From a checkpoint of a small transformer trained on Wikipedia: 12117 steps.
MLP neurons of a small language model. Each row is named by its layer, matrix (gate and up: input weights) and neuron, and shows model dimensions 80-143. Each number is 50 + 12 x the weight over its row's rms, rounded and kept within 0 to 99. A neuron's up and down rows have the sign that makes its largest values positive.
A block is one neuron, or neurons of one layer that tend to fire together. After each block is what it responds to, as a language model described it from the Wikipedia text at the highest values.

L12.gate816:66 49 43 50 64 51 49 74 32 54 63 57 37 64 52 52 44 53 26 77 61 55 80 48 60 52 67 64 33 56 49 33 12 65 45 56 30 52 65 44 43 61 40 15 37 50 41 46 53 44 49 50 75 47 55 54 66 60 44 51 48 77 46 45
L12.up816:54 63 63 67 28 54 37 49 63 53 39 51 47 60 46 46 27 56 52 79 64 46 48 48 66 49 34 66 64 27 46 44 26 24 59 30 42 52 56 46 51 63 51 52 60 32 55 57 45 54 40 56 51 54 34 58 77 28 22 63 65 45 37 65
Start of a year. The first piece of a four-digit year, such as 20 in 2017 or the space before 1967, after in, since, or a date, plus separators like ( or | just before a year.

L5.gate203:61 43 57 46 46 48 66 68 65 56 42 66 51 22 76 49 47 65 55 62 57 52 61 74 60 49 45 35 32 63 51 30 65 45 55 71 61 46 42 60 40 28 36 38 74 54 70 49 40 73 60 45 50 64 46 37 35 56 36 63 33 69 56 46
L5.up203:65 46 36 29 46 29 42 61 71 53 41 54 52 42 40 58 38 38 42 31 30 49 54 48 33 53 60 34 62 63 51 53 54 53 32 52 50 41 48 76 58 48 55 37 50 58 35 38 72 25 39 44 58 46 39 56 67 45 62 47 18 44 56 48
L5.gate339:53 63 44 49 52 55 61 41 39 69 30 52 49 45 57 76 55 76 54 53 54 60 73 48 65 50 61 38 60 45 47 35 30 43 66 50 29 54 54 64 71 54 53 69 56 38 44 40 55 48 33 53 63 58 55 61 45 22 60 34 59 35 56 57
L5.up339:49 56 39 68 46 44 70 69 36 66 54 49 42 70 32 63 72 26 47 62 39 41 64 50 56 52 52 64 38 70 53 54 46 44 50 68 43 44 46 52 39 54 41 62 57 61 62 48 18 46 44 61 54 61 51 60 49 42 38 34 38 44 50 55
L5.gate543:54 55 46 36 54 64 43 52 72 39 49 49 34 59 56 50 35 06 32 43 47 54 40 66 55 37 63 48 44 54 35 37 46 28 42 55 37 48 38 52 58 40 65 25 50 73 50 31 44 59 39 61 77 54 55 38 46 29 43 61 55 50 70 59
L5.up543:36 44 24 52 65 44 34 60 42 44 51 64 28 47 50 52 49 59 45 35 82 41 45 49 45 18 42 52 45 44 52 49 51 67 40 32 59 55 50 57 48 58 56 42 67 53 57 33 68 70 50 62 71 65 57 34 26 55 49 44 46 51 48 45
L5.gate556:46 55 62 46 37 65 50 56 59 64 55 51 64 55 35 19 68 51 71 60 47 35 52 48 83 44 46 49 54 48 74 55 59 39 31 51 57 53 33 44 57 36 38 55 45 31 41 42 74 58 62 46 27 64 46 50 49 29 48 57 23 61 58 69
L5.up556:67 41 52 36 63 44 33 30 52 47 45 39 41 36 61 49 55 45 41 52 65 47 54 48 36 58 52 51 62 40 77 60 53 46 62 67 50 59 58 59 56 19 35 50 63 58 39 43 49 48 58 49 62 40 44 50 45 40 55 58 33 39 69 60
L5.gate573:44 51 49 54 78 36 47 43 60 51 33 47 72 59 45 49 57 47 40 31 53 52 64 54 53 39 77 22 60 46 37 44 57 71 54 53 54 43 31 33 43 62 67 60 47 44 48 53 68 19 55 41 46 36 42 65 53 51 41 47 62 58 43 49
L5.up573:52 42 62 42 45 30 43 37 59 49 46 53 29 52 43 38 54 64 41 51 38 55 68 33 37 48 48 55 62 43 43 44 43 54 57 55 23 59 47 58 31 60 45 69 50 58 48 58 51 47 59 44 46 52 39 54 32 45 32 67 42 54 56 52
L5.gate626:34 48 38 29 41 45 49 33 72 44 58 84 50 27 51 43 60 55 49 43 60 32 44 49 57 30 56 69 55 58 62 38 47 33 29 53 35 61 44 37 29 63 57 41 42 62 47 42 49 36 57 49 46 43 80 39 29 51 46 64 73 38 52 57
L5.up626:35 55 49 49 32 48 50 54 35 39 61 36 53 40 34 45 55 41 45 31 40 63 36 58 62 54 20 49 71 34 58 24 65 61 59 45 64 70 66 55 47 47 72 40 39 68 25 44 70 63 40 61 52 57 58 48 43 39 81 46 55 38 41 44
L5.gate787:51 35 24 78 57 58 59 55 60 49 51 55 39 46 35 40 44 46 59 46 41 44 21 39 60 39 58 52 41 50 33 54 60 51 50 59 58 61 62 51 56 15 63 47 69 47 59 71 40 52 53 50 55 48 74 65 79 35 40 39 42 53 52 53
L5.up787:63 54 60 28 36 70 48 45 49 38 51 39 52 54 55 66 59 55 64 52 65 51 61 38 28 64 46 53 54 46 38 76 43 35 35 78 68 53 46 54 47 39 43 43 39 49 41 38 42 70 61 51 47 59 48 58 42 70 52 44 42 43 59 58
L5.gate962:43 48 42 43 71 67 37 49 44 50 48 68 58 54 62 47 57 32 56 57 52 74 40 51 27 45 45 33 43 54 33 36 41 40 40 66 65 61 52 54 50 69 59 48 63 41 41 66 40 47 45 53 45 58 74 61 51 57 34 42 34 59 50 74
L5.up962:46 43 51 37 53 60 52 46 28 47 34 51 44 56 51 77 55 28 68 42 60 64 46 48 48 61 53 58 60 35 55 68 61 73 50 24 29 65 44 38 50 71 48 80 52 59 42 47 43 44 50 63 37 82 50 63 55 40 48 66 48 68 54 40
L5.gate999:31 56 34 37 65 66 63 75 55 31 40 73 50 62 29 41 50 61 67 58 35 61 30 54 44 49 40 60 30 63 29 50 30 56 51 61 37 58 68 32 63 30 52 55 70 66 56 34 45 28 71 72 11 50 26 51 60 60 60 47 54 60 50 44
L5.up999:75 54 44 46 59 29 73 73 32 52 67 57 56 40 33 31 45 55 36 59 51 65 55 61 57 41 51 42 49 40 30 47 44 57 52 77 45 66 48 45 46 33 54 37 48 43 59 41 57 41 43 39 40 47 52 69 44 48 70 38 49 48 51 40
L5.gate1034:54 39 79 46 47 46 34 47 42 45 56 32 50 44 39 57 38 48 37 40 45 75 29 66 36 66 57 48 51 52 72 58 44 49 29 63 55 40 62 51 40 33 49 42 79 49 41 50 62 35 72 54 44 55 65 64 47 60 68 47 38 64 40 45
L5.up1034:31 36 47 40 58 53 58 55 52 79 60 63 53 44 33 65 51 55 57 58 38 49 49 60 36 71 30 39 54 33 48 66 43 44 67 66 40 55 63 48 41 55 58 47 52 30 45 56 54 70 39 55 45 75 61 34 49 64 50 30 33 60 32 51
L5.gate1092:58 42 36 46 57 64 60 61 40 51 58 58 56 40 38 57 68 32 58 49 43 68 56 50 41 41 70 54 56 36 50 58 32 53 42 47 17 75 64 49 31 55 51 52 62 38 69 18 54 52 47 41 63 52 50 51 68 47 58 41 36 63 56 44
L5.up1092:45 35 40 51 50 68 49 33 66 50 45 33 57 41 76 71 51 44 33 39 52 66 62 62 51 31 52 36 48 46 56 43 50 54 55 33 55 61 51 56 44 59 60 40 65 67 57 61 49 31 40 42 41 47 48 52 56 67 60 55 29 36 46 47
L5.gate1230:41 48 46 50 60 40 38 36 41 49 55 69 55 59 58 41 61 66 61 48 54 64 44 64 51 45 37 60 40 46 83 61 30 26 37 42 69 53 48 43 42 53 70 68 68 55 34 39 40 51 72 58 51 59 53 51 43 40 43 47 37 51 30 46
L5.up1230:52 58 65 41 44 50 41 56 47 39 39 71 60 53 44 69 48 53 60 52 30 56 37 48 89 63 50 28 69 47 64 73 62 38 61 52 33 56 61 36 54 36 71 69 56 44 53 64 55 61 48 43 58 20 59 54 55 49 60 68 40 31 54 53
L5.gate1345:69 42 47 15 44 35 60 55 45 45 62 48 53 33 60 21 54 64 39 61 58 41 58 46 49 50 45 66 42 40 32 29 45 58 51 42 32 68 63 68 51 53 33 59 57 55 53 57 46 55 62 32 66 39 59 45 45 60 57 60 46 32 47 59
L5.up1345:49 52 31 62 34 69 26 31 66 53 59 50 66 63 53 55 70 31 41 44 62 56 60 51 47 56 60 60 68 53 38 45 57 36 49 42 32 47 47 09 47 44 58 39 52 56 48 46 46 39 39 64 51 80 53 47 60 33 42 43 73 50 41 48
L5.gate1587:67 55 43 56 37 43 59 47 36 54 60 37 45 56 46 72 28 49 45 45 43 52 43 30 53 58 44 69 52 57 21 47 62 54 29 41 29 40 46 35 66 44 54 48 66 25 52 55 64 43 33 73 59 55 43 41 57 54 50 57 42 42 47 70
L5.up1587:49 42 22 46 31 46 67 37 43 63 47 33 40 56 69 53 50 38 46 62 52 57 43 55 33 61 61 67 34 48 32 56 44 52 72 47 48 58 46 60 44 69 48 39 55 43 47 51 48 44 56 57 59 55 40 50 42 53 53 70 46 61 67 57
L5.gate1726:63 51 67 45 46 46 55 54 68 52 54 51 59 58 45 45 78 68 54 45 70 77 31 43 68 50 67 58 60 60 77 48 44 51 57 43 62 43 44 44 77 63 48 32 45 61 44 49 56 55 50 68 14 73 66 18 52 32 73 54 56 64 64 99
L5.up1726:48 46 50 44 45 27 59 48 65 49 58 32 49 37 81 38 32 40 38 42 46 83 46 49 48 54 36 47 29 52 55 56 48 37 62 68 41 37 34 45 69 54 57 49 62 42 48 50 31 62 44 31 47 84 59 47 45 51 39 57 46 62 27 60
L5.gate1739:57 40 55 68 43 72 31 51 37 45 61 65 51 41 48 53 42 41 54 60 52 46 47 53 63 26 63 56 48 56 56 69 59 57 51 55 42 36 71 74 40 36 43 53 42 41 65 72 52 52 52 56 34 45 42 37 42 56 50 46 54 40 39 55
L5.up1739:46 46 48 46 57 61 39 39 57 44 65 47 30 47 77 29 39 33 60 28 56 57 58 68 56 48 43 61 52 67 65 42 48 42 44 28 50 57 39 49 53 43 38 45 48 78 58 28 41 62 32 28 55 54 43 52 52 48 51 44 32 39 60 40
Mid-word fragments, especially "ah". Word-piece fragments inside names, most often "ah" (Lahore, Susannah, Sabah), also "ank", "j", "al"; weaker on standalone " two".

L9.gate498:38 61 49 52 66 49 48 57 40 42 58 49 49 41 67 63 46 41 44 62 52 34 45 64 53 43 77 37 62 59 60 56 48 67 50 45 53 59 35 43 52 30 38 68 63 41 57 72 55 46 42 57 56 52 49 38 48 57 48 48 38 69 30 55
L9.up498:63 47 48 60 48 39 48 65 44 49 45 61 47 57 44 35 59 54 32 59 38 35 29 74 63 40 68 29 40 28 37 35 46 49 43 39 38 66 28 59 52 45 42 65 64 57 73 54 57 55 62 80 70 72 64 48 48 35 54 63 56 54 47 57
L9.gate684:66 48 50 61 29 42 56 54 53 60 54 54 46 40 34 61 26 35 25 49 47 44 59 52 43 36 44 74 72 45 39 34 58 71 48 53 44 42 47 78 37 44 52 48 65 54 48 35 52 58 63 58 53 51 60 55 37 70 69 48 74 48 54 73
L9.up684:43 32 54 42 57 39 47 42 56 41 57 55 52 71 53 37 51 47 51 45 43 33 39 63 64 51 48 43 54 53 66 55 49 51 57 52 54 45 58 41 39 51 41 42 42 75 52 41 46 57 47 73 45 42 52 49 35 73 70 29 65 67 48 67
L9.gate1236:48 33 45 68 53 32 57 54 65 44 44 52 43 51 40 35 54 35 50 42 71 30 51 69 57 41 39 70 44 61 55 51 41 64 53 49 37 46 49 46 52 55 55 77 45 46 72 46 54 31 52 57 48 71 33 45 37 55 56 51 56 50 34 53
L9.up1236:42 40 54 41 62 30 23 51 62 35 27 44 58 54 18 59 47 39 47 42 68 37 45 38 56 59 50 74 48 64 56 49 58 67 55 40 46 58 48 66 60 28 54 52 27 75 59 79 63 60 65 81 64 50 56 51 35 69 51 50 37 46 47 61
L9.gate1435:49 51 52 51 24 53 57 47 40 73 69 68 34 40 14 51 36 32 37 53 64 39 46 49 36 47 60 88 46 67 44 38 65 57 46 25 35 42 36 71 37 31 57 51 47 72 49 50 51 45 45 44 63 56 42 52 56 36 66 73 47 59 35 68
L9.up1435:44 25 61 42 55 59 64 19 37 47 52 59 38 44 43 55 27 30 65 38 49 39 56 51 42 47 55 28 39 39 55 41 45 47 50 50 35 38 47 57 58 52 55 62 43 39 52 27 50 60 50 38 66 42 48 72 53 66 44 49 34 71 41 56
Two-digit number tokens. Two-digit number pieces like 19, 20, 18, either as year prefixes (19 in 1999) or table stat cells (| 19 |).

L5.gate26:43 53 42 61 52 46 44 61 41 78 49 41 51 51 57 54 49 62 53 57 42 30 46 57 48 54 42 50 32 47 43 68 44 57 52 41 63 56 50 48 50 60 47 60 35 53 47 53 52 41 42 59 59 37 56 48 50 48 48 54 64 39 65 39
L5.up26:45 49 61 52 48 47 47 60 46 38 43 43 59 48 31 40 55 29 27 30 59 56 34 59 47 48 44 44 44 58 57 34 53 56 50 68 33 68 81 37 39 51 64 43 58 56 41 18 54 58 72 42 38 52 53 62 54 71 31 67 84 59 53 45
L5.gate165:61 40 45 34 69 44 53 31 49 39 37 61 39 37 53 58 34 35 53 54 63 40 45 46 41 52 42 40 45 41 37 63 57 55 63 43 52 45 51 42 61 27 48 77 56 55 40 17 30 54 29 49 45 65 63 33 60 40 57 63 52 45 33 42
L5.up165:54 56 42 35 47 52 68 51 59 56 55 67 32 33 58 63 51 56 57 38 56 56 46 36 52 47 46 63 47 53 71 44 41 50 58 63 40 54 31 34 62 50 48 56 44 36 25 35 34 35 32 57 45 54 61 33 80 29 40 51 52 73 70 58
L5.gate277:53 46 61 52 41 46 42 54 72 61 70 45 60 42 59 63 51 69 62 41 63 47 57 40 42 48 49 59 44 54 41 66 37 39 67 67 50 61 63 58 46 30 55 65 53 39 58 45 62 53 53 58 55 50 40 54 62 29 74 59 57 48 61 56
L5.up277:58 49 28 66 59 60 48 21 46 34 46 37 67 47 37 51 54 59 43 43 49 38 32 38 73 45 69 50 56 44 59 40 38 29 62 21 42 57 49 75 40 54 40 55 63 67 33 56 54 46 40 46 52 53 74 57 29 57 44 81 52 69 63 66
L5.gate384:49 55 54 55 37 56 76 58 71 67 35 47 59 45 54 59 68 50 41 47 42 55 55 44 56 32 22 67 56 35 35 53 22 45 31 49 57 46 38 45 27 31 74 58 25 36 54 40 54 33 53 56 45 48 55 51 45 40 59 34 33 63 55 47
L5.up384:53 46 62 43 47 63 50 51 30 41 24 35 30 31 65 71 59 38 59 21 22 59 60 60 74 79 46 53 68 50 41 46 77 37 32 55 41 50 50 50 51 44 61 46 50 37 39 34 43 45 47 30 49 39 67 57 53 51 57 72 56 52 54 63
L5.gate398:48 50 39 53 45 41 47 60 48 65 44 63 45 45 25 55 60 62 48 39 33 79 38 38 30 45 64 63 62 58 49 47 57 61 51 22 56 53 57 50 44 52 37 53 23 39 44 65 50 18 52 51 63 47 44 56 53 60 65 54 47 24 52 37
L5.up398:35 59 40 68 44 59 59 62 45 39 41 35 53 15 52 56 38 36 69 29 41 46 52 37 52 53 68 50 53 58 47 53 40 58 64 29 56 41 37 69 56 59 61 58 68 44 37 52 48 38 64 57 43 57 71 35 57 40 37 52 35 34 69 37
L5.gate563:52 51 49 54 81 53 64 58 61 33 69 59 42 38 67 58 46 43 53 66 50 70 50 55 38 21 60 44 52 52 61 33 75 59 40 30 47 52 48 32 47 63 42 58 45 36 37 35 40 58 55 37 46 44 39 51 53 37 29 40 65 59 42 47
L5.up563:25 52 52 58 54 58 39 37 59 52 25 59 61 62 37 66 62 36 54 41 40 51 57 34 56 53 39 68 36 52 44 50 47 52 51 40 52 47 47 56 47 53 48 60 59 17 56 49 72 49 40 48 51 34 39 45 66 40 59 58 46 52 61 24
L5.gate585:28 45 42 33 38 54 62 55 42 68 43 61 64 63 43 46 30 58 48 38 72 48 47 39 62 27 62 52 45 49 37 35 64 43 44 49 41 50 44 39 58 53 61 43 23 50 35 48 47 63 51 50 47 58 45 56 61 61 62 47 23 61 44 51
L5.up585:55 40 49 63 43 38 59 55 66 46 32 62 56 47 54 72 55 41 56 37 46 64 55 32 41 25 33 39 49 41 60 75 41 38 46 31 58 65 44 37 57 43 61 39 49 56 52 72 40 60 35 44 54 50 60 50 40 53 87 59 62 47 50 40
L5.gate662:70 55 40 46 47 42 67 47 43 47 56 34 75 60 51 47 62 61 46 55 41 66 52 47 44 40 68 17 38 35 49 33 63 74 71 46 68 67 40 66 34 42 57 49 54 19 35 46 58 42 59 61 52 61 72 46 26 50 42 53 48 65 87 60
L5.up662:66 63 40 53 43 24 52 74 53 45 30 39 50 46 45 76 55 76 57 55 54 30 54 31 51 48 55 66 53 29 48 67 49 57 66 56 55 48 53 29 51 50 51 44 46 53 54 45 49 28 55 32 37 53 27 38 44 51 59 45 55 36 57 40
L5.gate776:58 47 71 47 53 49 48 58 68 46 65 57 43 25 49 55 51 51 50 48 69 44 58 53 51 60 44 59 37 43 33 73 45 52 76 63 63 39 49 62 61 60 47 49 56 37 41 67 40 36 57 52 38 63 63 48 76 40 31 66 29 41 45 54
L5.up776:72 55 49 45 48 50 47 36 67 49 57 34 58 67 48 57 57 51 38 52 66 22 63 34 57 47 61 40 58 70 54 54 41 50 53 61 35 43 60 31 54 50 51 44 51 68 55 56 46 66 45 42 56 38 49 70 47 62 56 53 39 70 60 53
L5.gate1062:53 52 51 44 66 53 64 51 52 53 71 65 24 83 49 52 68 54 56 58 42 30 55 63 81 43 66 64 64 67 43 41 59 39 57 50 26 56 56 52 54 43 36 31 37 60 50 53 39 61 38 46 58 57 48 56 46 43 62 57 64 82 65 50
L5.up1062:43 41 47 50 48 32 26 61 33 31 52 76 38 66 54 51 43 27 45 60 53 70 65 47 53 45 41 72 55 27 76 38 66 57 59 29 74 34 52 60 62 74 62 58 56 45 56 34 40 52 38 67 53 74 38 47 53 63 42 55 42 55 54 72
L5.gate1292:59 55 57 62 55 47 49 55 30 49 32 49 47 50 71 38 46 49 53 50 43 41 35 47 85 48 51 41 64 48 42 46 40 38 53 61 88 64 52 65 55 46 61 57 73 47 38 44 55 51 55 35 39 59 42 48 47 45 70 20 45 38 54 63
L5.up1292:39 53 44 30 44 47 50 63 31 64 44 38 61 59 47 39 28 59 49 38 34 33 42 41 51 45 44 43 56 36 47 42 49 67 57 53 57 62 54 55 74 51 44 58 61 56 41 55 61 67 62 43 42 46 74 72 54 51 55 51 42 38 42 63
L5.gate1395:58 38 47 50 45 06 62 34 54 64 35 33 35 49 52 42 49 48 22 46 55 40 46 43 46 48 66 43 55 78 76 45 33 55 61 33 41 57 53 32 36 49 56 61 52 38 47 42 65 52 26 50 69 63 52 56 39 42 52 59 47 36 45 54
L5.up1395:55 59 50 47 27 32 56 52 61 50 48 57 67 58 36 53 47 60 60 59 32 54 60 36 40 55 60 24 59 63 56 55 60 59 47 55 34 51 34 75 56 63 58 52 53 50 50 56 51 59 40 33 75 47 43 60 62 41 59 40 37 61 47 61
L5.gate1413:61 39 47 35 54 49 23 52 65 43 49 42 52 28 31 51 47 61 62 34 46 39 54 60 42 33 37 51 48 34 53 32 42 63 40 57 62 58 62 27 44 48 42 47 40 63 44 34 55 46 29 58 56 72 66 47 52 48 66 48 44 47 46 26
L5.up1413:47 58 46 56 41 45 35 61 76 56 34 63 63 32 80 39 35 33 51 47 61 55 54 61 47 44 46 34 51 41 58 54 46 62 50 65 38 65 66 43 65 56 40 52 50 32 54 41 62 48 78 66 47 54 69 39 53 16 41 50 41 47 47 65
L5.gate1422:40 52 47 59 55 26 44 40 60 50 48 36 73 42 44 69 68 37 46 66 75 54 39 79 63 58 51 48 59 77 33 63 42 27 45 42 52 35 42 39 27 60 75 52 69 48 64 53 56 77 70 39 74 57 60 48 82 44 32 39 47 32 65 43
L5.up1422:42 61 42 47 55 49 44 64 65 56 47 63 75 52 42 51 40 35 43 49 59 74 79 50 64 51 47 38 59 74 28 51 82 49 47 55 50 48 52 59 39 56 39 34 65 57 58 55 53 76 36 50 48 54 34 61 50 29 37 40 59 31 50 56
L5.gate1696:64 43 54 52 20 69 41 28 40 57 53 67 38 36 45 34 45 43 59 57 65 61 50 51 47 54 38 53 44 57 24 55 44 68 39 39 49 45 46 61 59 59 65 66 51 49 44 43 45 37 47 45 35 35 37 53 61 59 52 56 46 62 47 52
L5.up1696:53 50 50 51 55 69 66 67 50 49 55 53 57 63 42 61 49 35 47 59 48 44 40 50 51 47 33 62 50 64 48 49 74 38 72 44 59 42 35 62 50 32 35 61 54 62 46 58 48 38 46 40 50 44 33 45 40 64 34 84 63 65 71 65
L5.gate1755:63 45 45 42 46 18 40 45 56 31 57 34 66 63 44 42 76 67 50 56 41 41 33 62 43 61 63 36 53 49 53 52 46 71 62 45 24 62 31 54 56 75 61 62 44 52 44 46 36 60 53 60 59 39 37 66 62 46 40 39 66 79 64 54
L5.up1755:62 48 33 74 35 09 46 48 50 41 42 47 52 75 43 63 57 62 51 50 51 56 65 52 40 59 44 65 68 62 69 66 60 66 36 46 53 40 49 43 58 36 48 51 37 70 43 51 52 32 53 58 62 59 32 51 57 68 57 44 36 55 49 38
Mid-word continuation pieces. Word-internal pieces that finish or continue a split word, especially -na in names and slang (Krishna, Madonna, Gonna), the 20 starting years like 2006, and -ust or -al (Sawdust, Goalkeeper).